Weights of a small transformer language model: a variant of Muon for these matrices, 12497 steps.
MLP neurons of a small language model. Each row is named by its layer, matrix (gate and up: input weights) and neuron, and shows model dimensions 48-175. Each number is 500 + 40 x the weight over its row's rms, rounded and kept within 0 to 999. Numbers have three digits each. A neuron's up and down rows have the sign that makes its largest values positive.
After each neuron's rows, "fires in" lists the words (lower case) most often at its 100 highest values on Wikipedia text that the model never trained on; "fires on" lists the tokens most often at its 100 highest values on Wikipedia text that the model never trained on. A number after a token or word is its count.

L6.gate345:465511563488461509519493553506483501465495478553450483495526544497502552505575449541475542532457516500503485487515502519537530588522553559518481523522412526462497450482440505512484531407550543500545471477507512469473483466483490496551551444561500548436484511442503499436512471600536573401477373441466506576527495456482511535534471526515486529510420501504540499528497451575528569552497
L6.up345:516513519522492434543478487449474446496462582524495485507561496523562480467478436488467434489459488426562529507453567479511474464542533474530534491559452529493487516532515470493472520509547573518506489455444457452550556487553508526533411546487495559400482493537555450487566450534464455489568574458462494466463529560492501525479553511521528488539559505469515481496494568462517443447469
fires in: "of" 31, "and" 8, "to" 7, "august" 6, "loan" 5
fires on: " of" 30, "o" 10, "ro" 8, " and" 8, " to" 7, " August" 6

L6.gate585:499496498489525499531488504451524514520446520547526558477478478557482563490585533434614391528441516510470498498529499473472498417558479571499543542519466532516562492512483498530532472535549532563472513548461528502533548514542551461514582494527491514555500538503526434523526527455452536504461424544547508536534413496509510485521440461522503417423473565473489496545520417515432520437484
L6.up585:469455484451471443466521472515495512576607538571492481438559511483521534483485486516554476570497464455517499440453505442438487516509509502482525449519502479483524598433475550494508504470501553512474478521473463500434541538498480523511508479519520556511553488451530533519548456517531508523451501514524524535532463415591499572420530516544522506441448455538542467472493462504555489431449
fires in: "as" 23, "any" 15, "and" 9, "how" 8, "seeing" 5
fires on: "y" 17, "ing" 13, "ow" 10, " as" 10, " and" 9

L11.gate173:473491516433565470521509527472467460445509492453589492546553514589458547440484491476477468453511449513439515473478473506558499494535518479488482474470536445566464528464492542466511529449580513526513533501543540536456536519464492495554546383420539563551499554481520454458498503542444494482480445471494504475483504467550547451496540555493472538463494528543580513440508504430465565516535
L11.up173:577551507448525571494455509457457544383512516520515495499512530532494480462540498472503475506541472489519475596469481574596462434460453488415449522513519532499490427489465462523476495539526493570473512493487534496519502503499498464471410489485510553491453522508529466535477502435513461476538489426494479455561478498509490526524463480472458469433527525483556490483483514483499488497541
fires in: "and" 17, "by" 13, "however" 9, "to" 5, "as" 5, "unlike" 4
fires on: " and" 17, " by" 13, "ever" 9, "9" 6, " to" 5, " as" 5

L6.gate703:477497527551479479458540444514520524444476588450500458410511476479478454519514529569510549468438495508503508446498434586451538460449485484444525506436491471517463494479486537503517459434601519499529471511521538465568537446521464476432526485502474495451559456520500505492512487508450510487491483503477517490491465442556478473530457496517477541520479534519524506496589473465609516467456
L6.up703:523458483452542509501465498461515472470487462479461551480525490534482444507465463573530571433456505462462530521472525581453551449495473440491457484518564455493527462530497467515465528502435501469509458507463499436514487539507456469464411528486545522521527584482465510509573509600547515486511504486508479491541499507531562479488513511468451513531574539563484487414508473526477560487505
fires in: "with" 14, "by" 11, "which" 11, "starring" 9, "of" 8, "operations" 5
fires on: "per" 20, " with" 13, " by" 11, " which" 11, " of" 8

L6.gate51:423498424466497495490445513565480504481544476475511522543475453468475484442527520515466471506456479494496556451457500496482551540503501566502511517574538500408528488528560529548517496471457523517562526566420454513499543460498430482523497609459447490433443457466471540457493530476512465494518458591458507443463491428470507481492445517410432522455521511527500394582460516475523511591525
L6.up51:512445558450483509514435533495472472461566505479548509522564545500521566469477514421491463550448545533585531452541583477532442426500564531525468506498447448560543497510507481472491532565495497566472449573445514468428528509479498497533555525486445563434432510484520486447489491451481563431469396587464491477475486462550501500434399545453486529494494488479561526488501491463475502493499
fires in: "first" 23, "only" 17, "international" 9, "top" 8, "best" 8, "most" 6
fires on: " first" 23, "est" 22, " only" 16, "p" 9, "ternational" 9, " most" 6

L2.gate28:472540473541531467515484528481431471372544534450532464399460462530472507499494441438514496541424434462482451519492517497565547455564506500477438503474520464514526508482474470434500492363539516521507462472472536460528508550463537522556539507471424458557433473466478399546491470509590497466560451544500535463468509538495436478467502484510538498538486478545533554500521548483484524526472
L2.up28:456529530450437494500512503588470536415510508482477487497430474524472493526525449494484512531468474496522439518530487508524466460552532534485424529357550471505516508498477522444475461441505520453417491431485525442420390533517505558555535507527467533517539478493427475539532458473562521446488476522464503442512464500483513482489529465458498507511486453452539553564520484544486495508476
fires in: "american" 29, "college" 19, "officer" 9, "santa" 8
fires on: "ant" 26, " American" 23, "ic" 23, "ge" 19, "merican" 7

L9.gate204:409440552485436471508519448441437499550520521499470498453531532466538504540544515409471470501559576540468474522458485535473489463535429471502553480470559476479546572506495601582474476501410547523507547559522506559505467471456472507538489522549465527518450538463469465464517440503480496455512478516494448553437504437487506512478547530461455500535567428478510495443436484582484523559444
L9.up204:554390426514495467477492562506437474517465578563475434531512490471539541511494484468555550588530482507486538469570507559504479472557465500470460420520524536411551482511494484581425493470482468540502453459546499557511501509435474512520526487544477426510508533527505475450475458501522553518452489465494445472501489516494484481517495434505524462467519541549495496470502463577555480466531
fires in: "as" 72, "a" 9, "the" 9
fires on: " as" 77, " a" 10, " the" 8

L2.gate405:391485444468484479481565397473475503478525443521499481431520476483536535442447488486478479500495444474529575471455491509521483498488523545466395485487451503429510457487505499520544518526543568552496551523495463586505457508531476508477537486464552497425505510543492486542387462515522513467456503494533475524516499433536459589544498477513502481512506499496542535508528448482461414502571
L2.up405:488514554538483462493524432526491497481579563532561478512527473476497565465500517471569509465509473451457538489508544532633448477526489518487579462534482520527475517541609489503507531536473507451456448482517498594524546485431470462462523469475574506511498494504497451448493487483506507504463525531546500578562556426471457569451532492472468559471484515391535486458499475482512462576560
fires in: "the" 75, "of" 12, "they" 4
fires on: " The" 82, " of" 12

L10.gate14:516485527474467483438566436511547479548601533552517433454535487458521440457479465549523515498471443473502485431388453495477447470523528524547545555481517460424474531449478559524527499507522524501466455436456508489515546557541552483464547548441578494475514532531553523498498527499510527498486534455539495462522459537587533496515480426573489461475560483540560494488557425498512522535548
L10.up14:500435479525539447414523502455499468474526554531508481455509526487505578515431447496496568485526404456448473512443561433507463530512502474548624451473561481482516450549527520484483503463495431503541553451449502418483528526553485517473539515407524540474498460474473467481406508449523586471544502462456499486575500412500548486448499513564540490496528486443480526558534464519489499433496
fires in: "of" 40, "candidate" 11, "description" 6, "across" 4
fires on: " of" 41, "id" 11, " under" 9, "ri" 8, "ing" 5, "ro" 4

L8.gate100:504478488544459466508449492545506464496436517481497468507487552550518530439543581531531464583529449492521532485521507520399527500506531463551465479551505474555443479451505484463472522503490564497521525510534530551512518500517476468548474552502527532536479456500477567487602535465562532537466473500468493462444507521492476481454529489509501432529460528520561487544469457523532545513527
L8.up100:489498645485419503546576417567492441475490461511495546441511453521520446477521485479475477511567456519467426433513492466463493519517486481512601458561551548511475493499496494531481533480500499536509492489456494516534549501537470466457497505486493575505474496486566411560471562517527511507456481447471504507497463518475517504584484506514492467538529512534488552408498497475530583515508
fires in: "of" 37, "the" 11, "another" 9, "not" 4, "mother" 4
fires on: " of" 36, "ot" 25, " the" 13, " not" 6

L6.gate469:465498482512489477537473521496525498441467551484423571461428522532503496423485389468571484543560429487498522488536439449481437507447472498449516463500557510523460541477371511522611450555497546453468508548480512520505450541449463514473500535479578443459538454496478530519496456542586510521499568471496442493501438505506551482517519526551540475502495498452502541480535479532466517494567
L6.up469:518496480460517477524529533525510482508512537549454444482527496497482450496504610468527492510474498501499521490534538466493558411560463516490500485476444479452477551478466501504496471486643431521453455551491529497446488520515427555445474434375463516525477467524489459490469435397534558516466466575498475502515510496475442550493494499536562497493579573501447522483506419423479560502468
fires in: "not" 27, "can" 16, "could" 9, "should" 5, "would" 5, "must" 4
fires on: " not" 28, "ould" 15, " can" 14, "ust" 7, " sp" 5, " would" 5

L11.gate166:490466520467574520516507469453489479497492481493466481513475424503425447439521496606474467655609434525431470506502427486526383399515462506408523473498467469557542536512413460524491518461506526480506489498465479495533422526538520561488589496517394498466471454558484510491504428445458468496460526485485451539496495480490516473503502522471426495498432538457530487440436528569444524513488
L11.up166:447476422484487517555451513525542472448526518464495467448501508495454495451472483559544451506549515490515546485510493474498487478459525468449481499517479458501499508565465467528521505443506511530523508504483471434532510525414400439531407452516516449526492565547517474482514492485391452470515446432482520500541537567547527455584481522476494520472475475478575493398482497484441478535515
fires in: "a" 38, "ronald" 4, "donald" 4, "chief" 4
fires on: " a" 39, "al" 18, "ie" 8, "el" 7, "o" 4, "a" 4

L10.gate672:497584582492598463535548467494577524485521620574510425430447490532446528489481491498535501540551485529514467457526395524491457509503462526474490513475543458472464482503464491477523551526471549489474442454443458525510432554462500550496488441574406470470544485515505478479532397489506523490491478452480469564571475497463527449414513511433518536486484534469523491496453538514512565554526
L10.up672:543464558490577450547527481575442498455533526524502418498484388437463516510512490476482512538546484526496519483426510466565497448511520551536509510537512523463481431526534451549449456466501506486514516487415500469497451492573467474540572447514555524482499603537472471492580467511511482488515545542480449538558498487514444430512554491486512493581465526505551540456479521492482487594601
fires in: "a" 90
fires on: " a" 100

L11.gate611:542456477513562514421423473500440474503528480482543471518484448470541563521548530557595489447436459540537519495446528433522461455528437438488462487511476482562479510475506554399520511495488471505533458502545447410482425466525610522497518538470532498497423561486500488529499539507478576538469535496555496513515497453477561591539525578546446519517535532458436513408516512469369531474510
L11.up611:517494565505579500502471527538422451511475457443550483522526573474542512565446521460501452531445388520517469506465506461488462585441476413539515469525446415538547514480425471446526529524533517479480542496513497495499468439569498500503462534421543475537445489468497552482538578534542490478493469493491561495602455497493573484502458480474464510514526556571491520514537478473426504547521
fires in: "to" 34, "lead" 6, "left" 6, "learning" 4
fires on: " to" 41, " le" 38, "le" 6, " ad" 5

L2.gate313:495501494515496500551510488480568452502505464524488512467500547465529481503580500492546424486515504528516511510477537480536516552630498530471520526573494448455528556474437544507466490466497555537472600554444565544477521476568537467429472526507511506515482506501472510501509492483495432517436491485518468567454509524546520526451476572529490430499519506495417553519522515532450521448486
L2.up313:491513511404447447528549516525493496524546485471503428545506553490522513527490452497474503568495490442489535546554521530527497538474483502431579506482502525415508506522509517518534400534477563496480429479503563525521462511468487475457496531434558547509532462504464464466472545514471434515560512423383486434489546490500476525541511498497588480492458533519475468547564502457488488595556
fires in: "he" 75, "they" 14, "lee" 4
fires on: " He" 68, "y" 12, "e" 12

L4.gate660:518508536495481478569483515493493454452548539555468504461519556529581525477536455479522478498565507413471531446522543474486517548591526513431488490567504478485367478458412496526549469515460499465544498504481455552441479497516540527491478487514543551562432477511489492501501507504525498457486486515470525472559550564453491556507511536500470436462472521460538510525484532487501445470480
L4.up660:481535483479445467429553483506477489443494543479499529478505497527494493479499506517546384429473498479489476588516515494552425590463482513536510519491474463468485473484429493481500498500563531427512490465560489443447530493421442528514495485444516474509499431513514508576521532517536458458420483529482545510517466460535522514529487405498494563535567557452605491432526516529566427490527
fires in: "original" 13, "place" 11, "of" 10, "succeeded" 9, "brigade" 7
fires on: "ig" 33, "if" 12, " place" 11, " of" 11, "ce" 10, "ition" 5

L2.gate686:470464502422478538501537439525513493593457516503539488539482502506529459512562550441466506549521478459522429528502464524500479503517493543525574486472559493502502499512519469513527442522482430535437510574539526491454565535459464511568484607487531490482475516506497425419433493502457527474524468577491531466499491454506489457508509473479464587512452544500496482508539459530493525548582
L2.up686:590511523458546436434543428521465518534391515591515487494495556497483479495501556497452564507465509488454475542425484499495440568508440540522588527515529525489509419500510470594479474540552504523485537570492499487522502491484448512519476579486512488481405558545528469459482469486420520487492502563464531508524493507501483467515525500480487516549498542498490535550487519514503540501525
fires in: "president" 31, "as" 7, "year" 6, "also" 5, "norman" 4
fires on: "res" 51, "or" 11, "ear" 8, " as" 7, "A" 6, "so" 5

L6.gate125:492511459496488471502541502525624527534538476538488478525497475513475533478421468496513428520472475492490504509435590546529488465531523466524530485516530436485464485523507465515549495487526527490443484468460512512552481474487450514449486451531483462512556484510461487468606432532578578535529493510373501538477516471450569557546548504434531496465493536546447472504438531479493476503445
L6.up125:506451565548373420478526492517522509523562484526467530491451478511539530404455537533491508482492473449540421438496552454484508496494484408542418514505528547437447471469423499515522532441461588566503522469488446480505481555553495594512447528564542569486541478528459528519499574550470471464505562546538500540504437501485473525556513484485518501508504534523568499499547551474559449508529
fires in: "of" 79
fires on: " of" 79, "c" 10, "ack" 4

L6.gate179:550507466405457422531504542477492437444487446506511494481451535526473562435492547585495433533550458553559455480490448479486520419595469520479536533534475470483481467485450438460538500465477482500475520490484420522500576532493514503621543532527523479519512484544539541494542581490519475529493416535486520503465510473535428588515490480473485452535527515487557461425420445538485536518508
L6.up179:459396468480483547523501518472437573473463554470594512488502552524401437451467476489543545561497554526463489444447516511546465564470485492553517487513486478537511493556490407470550562510452474529553474488422478506531524518447526490509531530475456595518561522508497465430530556524530462517436508501539386552503478417530464538492429504468485534534523480471482513470536494522491555523536
fires in: "a" 25, "new" 24, "an" 10, "first" 10, "only" 6, "main" 4
fires on: " a" 25, " new" 24, " first" 10, " an" 9, "qu" 8, " only" 6

L9.gate142:483507506480569483568490483466554498486546517493461417464462510516466487500513477533555509470599501515486490403475501515503516446488454438566535485573522434413530444473522490497563485475529517489491504468462516495434536495575512512580464515491458431473536588539533538432558510495538474549417474486478472576561474512447575509530483428458435497523497549501540455490512521547509511525458
L9.up142:541518498493425450456471465505591562519505512513502507488456530537501531446493516572412458573524523506471482547552500533522519543491511485552484521453533459475541509560488538537462501507470467538416504523448494489500490508539519516476547502468505448405517582493529462456465459505491520486459530515428483469465435559576454445523558542425515444493513509477480469422410458565477495486501
fires in: "a" 93
fires on: " a" 100

L6.gate60:471506572477556488480516462519445458511517565469533511481489476582468531500544483518506524491468460551478424487454492498529500521510455418469429492484539455495554524426531519535535491419571546471529526484518492545529491463500544425572548517507532504443517481500492546471493483474555493495512479513394497599542520518616504447488517470510513519491490535567523519495562497499475488606526
L6.up60:536522542505497465481499478477536462542531468494519562462474454498531500522483505497478545530479498535554460548547472480543450493488508543524525490497489507498527530565458525521522536535537547425495532510454466514496509633431509383493574471568562482439502517430429488474477531413556529493496482584569521472575554496502489574548509483516518487528506500462492505434547498528516499496582
fires in: "a" 30, "no" 10, "an" 8, "part" 8, "remainder" 4, "local" 4
fires on: " a" 29, "d" 15, " an" 12, "o" 10, "end" 8, " part" 8

L9.gate613:558522432460477563430500467467473519541473450451556531568541505530503476546458503539487443432543533504522502459471474547532449472535431533501470512501545535503470464511524504464536526480529528485534493514429523613514538449389538504517595489561472580432466469504479462558533571490580451514476500516499513481570447450538504490542518573521536463464512583533496522495504480481421446494560
L9.up613:518543443461566390504521495434486497504499452512474545498514545442495518494532573457555501504479478449480454532509540523503485481544462521396574494539431468528468483530539471502507557460495495558509475483476444552553561478487479526486511507559457512472594542553495523517527496551483445523483527412518462547448494520453513418551473428526510478477465546495486516516512452565487559457484
fires in: "november" 14, "n" 10, "march" 8, "october" 7, "mississippi" 7, "w" 6
fires on: " November" 14, "N" 10, "p" 9, " March" 8, " October" 7, "r" 7

L6.gate347:509498546462536541485478489512488605461481524502514458473568471440495507500496510507489491517508502423487478470493494446439489571511547482449512403527475437590505480517445518484501450562432498469482511516537485513467507408457482495492484499554549489519514540538538477426500489567559521484473515543516494516461480555509479569500464519489473512506457483495584531488528492468417508465471
L6.up347:471480520503512611542440500479488481510426477506544507583497512571487496520524454490478497532467544459493493558462501484474522467502538508580521502525485491437425515523521436433458502525499543398503536519476523401551422527488427535502479504518492509559482504461535475517516469450544503546505458461526563483499486459442471425522470502630449503556517496494451579470452444474473493528486
fires in: "and" 33, "to" 12, "occupation" 6, "brigade" 5
fires on: " and" 33, "cc" 22, " to" 12, " le" 8, "ig" 7

L2.gate47:488483516476560529457530484466492483530512444510536535475545580492476485469517506452531471500524488496425522572553517507480462498577504563574497502483434486529480463584477541500520501527497533489494481509498510449437481478470553430478531518515491470511466501527469522558543511544499478481467508573523624502544528505530513502460445469527520578504440544484545487495507507531529520516547
L2.up47:427444539511481508535593494529496558523517508503529531462501528507525537451474492551410526590579485482535497563529592578485550421470485474562498458479505452518457515501516552528505446566451518497528502528523520434458482572480497559554468528535509511535485474461482545415529473539483465491495451486451504477524524548554530505521453455518545440528462479537515505543504514459469466512525
fires in: "party" 26, "they" 12, "whilst" 5, "alliance" 4, "ocean" 4
fires on: "y" 47, "ce" 21, "st" 5, "h" 5

L2.gate366:520485532492559499522528443507471537515538516480536434496502524546510535504505483558552517540488527518536530469536432515451500481552586512488497409436510522594506539380517520504406514508548491537479470543465582501474489534531542505495531485502484480488479500552496471538507546464486516512541521528556572506470501503561507490468494487505585467520416434494410542612525484527486477570491
L2.up366:488579554518467551465525512485543427478406500468530576496513538490555470473512572456477465577449525483515572495543521461546612550516486457579586510460537528512489503515516493532502482531560494480472541448461531472492486451523499508492525503546517491553471540476520530523521524540534465525476429514530503523539495494554512501490520575514525440508515493512517575570507472481545476496480
fires in: "united" 53, "university" 23, "county" 12, "governor" 5
fires on: " United" 53, " University" 23, "y" 13, "or" 5

L9.gate344:488485468483488461426474516483464454454498515491426502511470499461491549564580507494487506542513516519487506527491438491487469489524525501548437502524479473466501534531414473503585512529466525517418456521508492483489480531579435596475532493452532450486519529514442437542447463455539462517469531498555513540518467484542501483573488568523485521508492547561535539550575400487514520500512
L9.up344:506532499512528463470561544468445435506531434445506413481531493551521488494474470517512486487440470582560501524491490502553435511483511528427529533490433577540507467497405531552524406474504504487488493541524574483492397561478526504497486476509574496471498539493396467495457463470554530457433523455426457562461524468471509514434420487454484537470568460499543527448475433474457517499504
fires in: "to" 16, "does" 11, "would" 10, "did" 8, "could" 6, "should" 5
fires on: "o" 16, " to" 16, "ould" 12, " would" 10, "id" 9

L10.gate268:479542515540494482476469533472521524448505468444482535558492500566475478492539533490477427444482492505519496473514521441436497488518471501456499569505519473580490396575461467470565517469433513572532550517386483463491487517517439454418491557504558539531460490428440508508497512511617425476581562530507462540487543499571600493557541548523433460506491537485568477488542492485462491547556
L10.up268:479473457537484443489520477559471566539549477506478464512458489478481496415612533501499389530478543568473487553459493504461453406508544483468482406535468515480482492519532549480556437488503457550493561530516519512509530466512501502461551555479525532545487533433491449458581439399514524442557566587429537530482564553524500531446458541536475498558479563494392476535472529495506473568548
fires in: "of" 26, "and" 13, "north" 9, "in" 7, "azerbaijani" 5, "among" 4
fires on: " of" 26, " and" 13, "orth" 10, "b" 9, " in" 7, "and" 5

L6.gate309:498504481503449490478490476416448508477548553507427523493424580479455574568560564501562559507501530499471469453525543568530524555531465499439484468519534399515607543526456522447490554479476449492508518485451499522459447437503555452579450488490488462492502515439528498471566472501439447499554449531547477465544447477467481440511501528528531450454537491498554559536522471468472488505482
L6.up309:457547554420458527430435485545481476483534501553475516525467545465493443551466523474499527517442572487562520551487455625481482511505481487530496527477407447476526589547523376466540526432509496472477555481483524514495524513494449515510513486490458533558526528555504478469525443499498516521488434408506470551480481475496507525399477527516492459542556514487546497532531492470475530554530
fires in: "a" 35, "american" 14, "an" 6, "european" 4
fires on: " a" 35, "an" 11, "ian" 11, " American" 11, "ed" 7, " an" 7

L4.gate574:504619532510538418464474579478561495589512517550516506487495517547552517524499553550606537475507540461505531493499407499509491519472472511519500532508507459497518528493463479550481493435442532570511457510485579507435542549467470473492506519493490436582475481570480567486536490447555521589511470485510551463548508478543496517467389555503520524471543504483570495454518543479529485474620
L4.up574:513430490460530458495497509431519484548524536490546525501506479513520546527412538554548482490478532452483487493495411534468552529458451526481522480511482489546487491525454555489528499538448441536544543491486462528530503572379504519458548516556501485445549490459515461505535476556466480542495531498572502558525437432493488562415474514505489465540445475544476413516529503494506502524498
fires in: "to" 24, "event" 13, "eventually" 8, "events" 8, "evidence" 5, "later" 4
fires on: " ev" 35, " to" 30, "v" 16

L10.gate159:574542560487518421502560489556486484500554505503539468508455546458471494525522479536513526448513534439465454508460523495406464575478409499468556531451528434535561519486547475526514528520467516546581549518534510465488410604494465506418489494516508450480555472499517462447508435524491571533521544505407457578560462473570515498435518508472460483454545494512570481470462543486485512522421
L10.up159:491550460431492511454486554526538527477477532441558457540545482479528524528520495488519505473541529532525558429490549527460462486446442536507469469549520487434521516487529407535505525551500555527548476455508536510424493534478554548534516463501507505483474443452562444534505495557469536512433484622506491488516557466562489522486523570489570481517492529484467456479498427486467494504470
fires in: "a" 73
fires on: " a" 78, "o" 7, " A" 6, "s" 4

L11.gate363:495489519454550465496524460544554495470506503504466475442515508543513566527478533468496430528493507507530524405525490517451418442424423611554558484496482501520463488481514536527487460483503453516454487424486480450544514407450594445408520569489381508555480540450497497542557449430490468470487498562476488571573483500493464570515497556445511507530486462454526482473506473519472421557502
L11.up363:581475431431478482474514489571462507512542525489524522426551452564493571549565491457535578465452458517473477481502507492468574511367459513582443443427496422501519566527487507525497493524475488577494457558476518513488529529543471467528536515509507446516537516480548496505508513449493439511487524532453566504510507495574435472513530478500521466483554567490520473452433507478462535468526
fires in: "a" 51, "act" 5, "after" 5
fires on: " a" 51, " A" 34

L2.gate144:486547397544547470500606479465478497499548468450443553464513459508549522493568492448524477479546450510499532441484520481518392524481513480408479452435510599579499537484465480505503436490546497485436512430472579545497518429545462528469512525492508488487505501503550506549431524510505453428471450487507468488515454498519490511444492470555417500549536435475394497488553475515500502563507
L2.up144:504490546493466441477496506536485495480484579515488468474504511462483453464506504511514503473501373558507606503516485521465469506535493494491543461471469478500568514600561583496442564485445589448503496502529539546519477478487467462527483519517523500444507460435500513508472518555488451492521526478474384531466413489522536576538509468551492499543463523497522516451516517521550483508529
fires in: "the" 67, "during" 14, "from" 7, "one" 4
fires on: " The" 74, "uring" 14, "rom" 7, "ne" 4

L11.gate652:498501418556491571504498543448503502529465554507528452496503562498540517511538497514554506527482531513429545499550412523524488404538461494517555464515528423480483554560458522431520479505513543525554489535484509456487493553516533504528448590461538512497487549511456466485509495571499480526529440530463495502560424599470482511561487562521455561408506463530512474525475465444550576482471
L11.up652:546469440439510525448515452460552568509449452482563477489506473512495547439531521503551477479571463501425515509480490536479504504420496584504537541453535460503477526545428564545580486493532466483452447488522488497465468504557575501465474587464526529523543488497539405507547426526451421475503505440426475536558471498541507519507483541562490583496457456534611453419522486427541511506516
fires in: "to" 38, "after" 9, "in" 9, "over" 4, "together" 4
fires on: " to" 45, " in" 9, " after" 7, " over" 5

L6.gate554:499401492543478486527513482529555435498505501475493413535489556440537511498477539550494514470450507448535453548458535555473527447511523500500452507508504411472511463531461552519505472566555531554469478535495470485521465483483472497437547497463529480529516512554491571449488499582574557500472481478487514535445483559525537542524509461470523476538546570515501467588452535474482493514517
L6.up554:460507465496510492472516436458472487452534432411450513523506452493512471568502450453526424547584439513527469460498532481492503441526510507474463543509501535457451405460457449587474461561469475491497523479421505468500447580487497404444474473486506533466504442455555473501427516469480532468441522551450504448541492558535455475503476499466558533491521511554451516523538517476488526548576
fires in: "of" 94
fires on: " of" 95

L2.gate56:489524572541527445522473494479565526509475484546534570530434496485461618443452570502501417526501505473496505487440463516485462579522479570516481475488507526468467552514536444486457479556447543538489450510498462507482546496561438491532458459526413467587494508512465487484542483512555544522511434554514485502474501422448502540516465567439531466546456505504512479424530513409452469498396
L2.up56:539470527507428529449475514479472426528461558512466541488515507532574544478542466486436497527430494437602508521452466585522446478532470490537555543499454498446550520510451540488571473551545502554475504518463547566502452495557486564448457527490565515584519488493460480475559562497455515537419454567558451507477499476439507478473485488413475500449522494406480543533442510510478523548466
fires in: "robert" 15, "washington" 15, "www" 8, "multiple" 7, "firm" 7, "warwick" 5
fires on: "t" 16, "ash" 15, "m" 15, "w" 13, "k" 11, "ip" 7

L6.gate531:493550493486489519520517483406451503509475416457509540401509517563524532471517537536556512440473546424497553496488437465435476461462552444402453534455567491528517467465493447487504473505511540555503471511431541476540524522476532527465566545467491493460453553520547513483534466545539477477603476513486487485515471525429523489566576502527529543475562509509497539458509455450493516508491
L6.up531:482481455543539440509506525483505477427574565552514525475466468490473547516512511501554600464420511501511511514484460580538557433526515536452449550462549513437570490484478571499577496547495464516549561551464482540556536523502504437463474555422501519504497624497476521467576426473544485493500550502529490406468520481447460468531471520528522543482541522506477504524572526452535531516450
fires in: "of" 65, "by" 27
fires on: " of" 65, " by" 27

L9.gate148:506492548433510535506478524505419494526443535489482496578513511466500491492462541436506555484507536496478572483579504528500453496551532564542520537553504463513507474487505602478540485468466489510492478548475498469451481582428466514488510487467487458501482623520547445486444488541466463572520505499494529519510546548468502497562508444460537521448571455514470506452529483401463583541552
L9.up148:574543428489563423469505529427489542538555438486523532546548539469510502508577528458497553512456531516561571505580469536482453521506490522468521476538414524504443528502515606435446440440604476518533476417501525513444541515509462552486437520483463542445495505556499501470458470522552514494559465578514504556449432552419478524511485592480501502479568493531584410504480510488504520457451
fires in: "to" 68, "total" 6, "town" 5, "top" 4
fires on: " to" 92

L2.gate241:492488488500485486571496470499471472495463499481558507454502465525530483504436507530501490559576480423554435539561486466504460474533497542552553566509486512512475424507540522545507555455489522576505549433478485504503551449459528475491503496436486450453503497495558464530416451449541405519429499498486483486482510449471555461479509489399531481499527506504464492513493452532453525473494
L2.up241:438463492423484438649465504524503582457530561470567473485471434446459494551469499532453462500521491481466533526498498529493495513567521421516539511492533493453536441510477548587569499447570536493405544471475482553547540476502425552488531375471502516482479550469402497502474513487485465499474504533531406479515498466568515491511557469527509520501493549541499523486501441493525530547492
fires in: "against" 21, "history" 9, "city" 9, "again" 7, "used" 7, "track" 7
fires on: " again" 28, "ack" 16, "ased" 12, "istory" 9, "ity" 9

L8.gate233:466420526493536505480528467510532464485453538543544475468490496535564488491497439526567498535481434499537484470505500572599498555476458530487533538546501485536552539529502515423574441470548618550508477466425475474533364537525517572434535480547480412462580529506509413530520493539471513552485550467529407571507490440441577468452496423485493473411506513535460500494439491459517501474464
L8.up233:455577520548482516551552531512551448473521537500524469487500516460530513540421481542492477517474541472528485604584502555530494571483544480430555433447453448509467446556556510534420488460566514461546497503393527468551423494515481499504559491473480548514507518551540504539480483439495475444476488504468537551504503538515417444489454591471483526437492507468438544560486459549537494452460
fires in: "university" 25, "school" 12, "college" 8, "academy" 8, "of" 8, "chicago" 6
fires on: " University" 21, "chool" 13, "ic" 11, "ge" 8, "y" 8, " of" 8

L9.gate690:506452532549541493513563457528499482507461487492479418538427497528514481475480476515494400490478522508519496450501458475558489484547500450521542456510517546516463513505465506589544442432562464521547493513490563466572517551504453501490514461464496452414479482476573598484524559472452519444476443478468481586528504518484603503516516510468501504578509546572527515480504589443484495485540
L9.up690:457467464517425491494512440450438541480543467459439509501524562533497503462461434483510456493470491469459497510505534540460512518531463484526576496483516523548559479509445522504455543459469430502519525418469435478530530549527502455545508552421555395509589551482478486566508529514487550460513492543528558458430517532471494517477538477527466521560489507544538508498484407498508426457460
fires in: "in" 31, "of" 10, "academy" 8, "academic" 5, "antagonist" 4
fires on: " in" 36, "ad" 15, "on" 11, " of" 10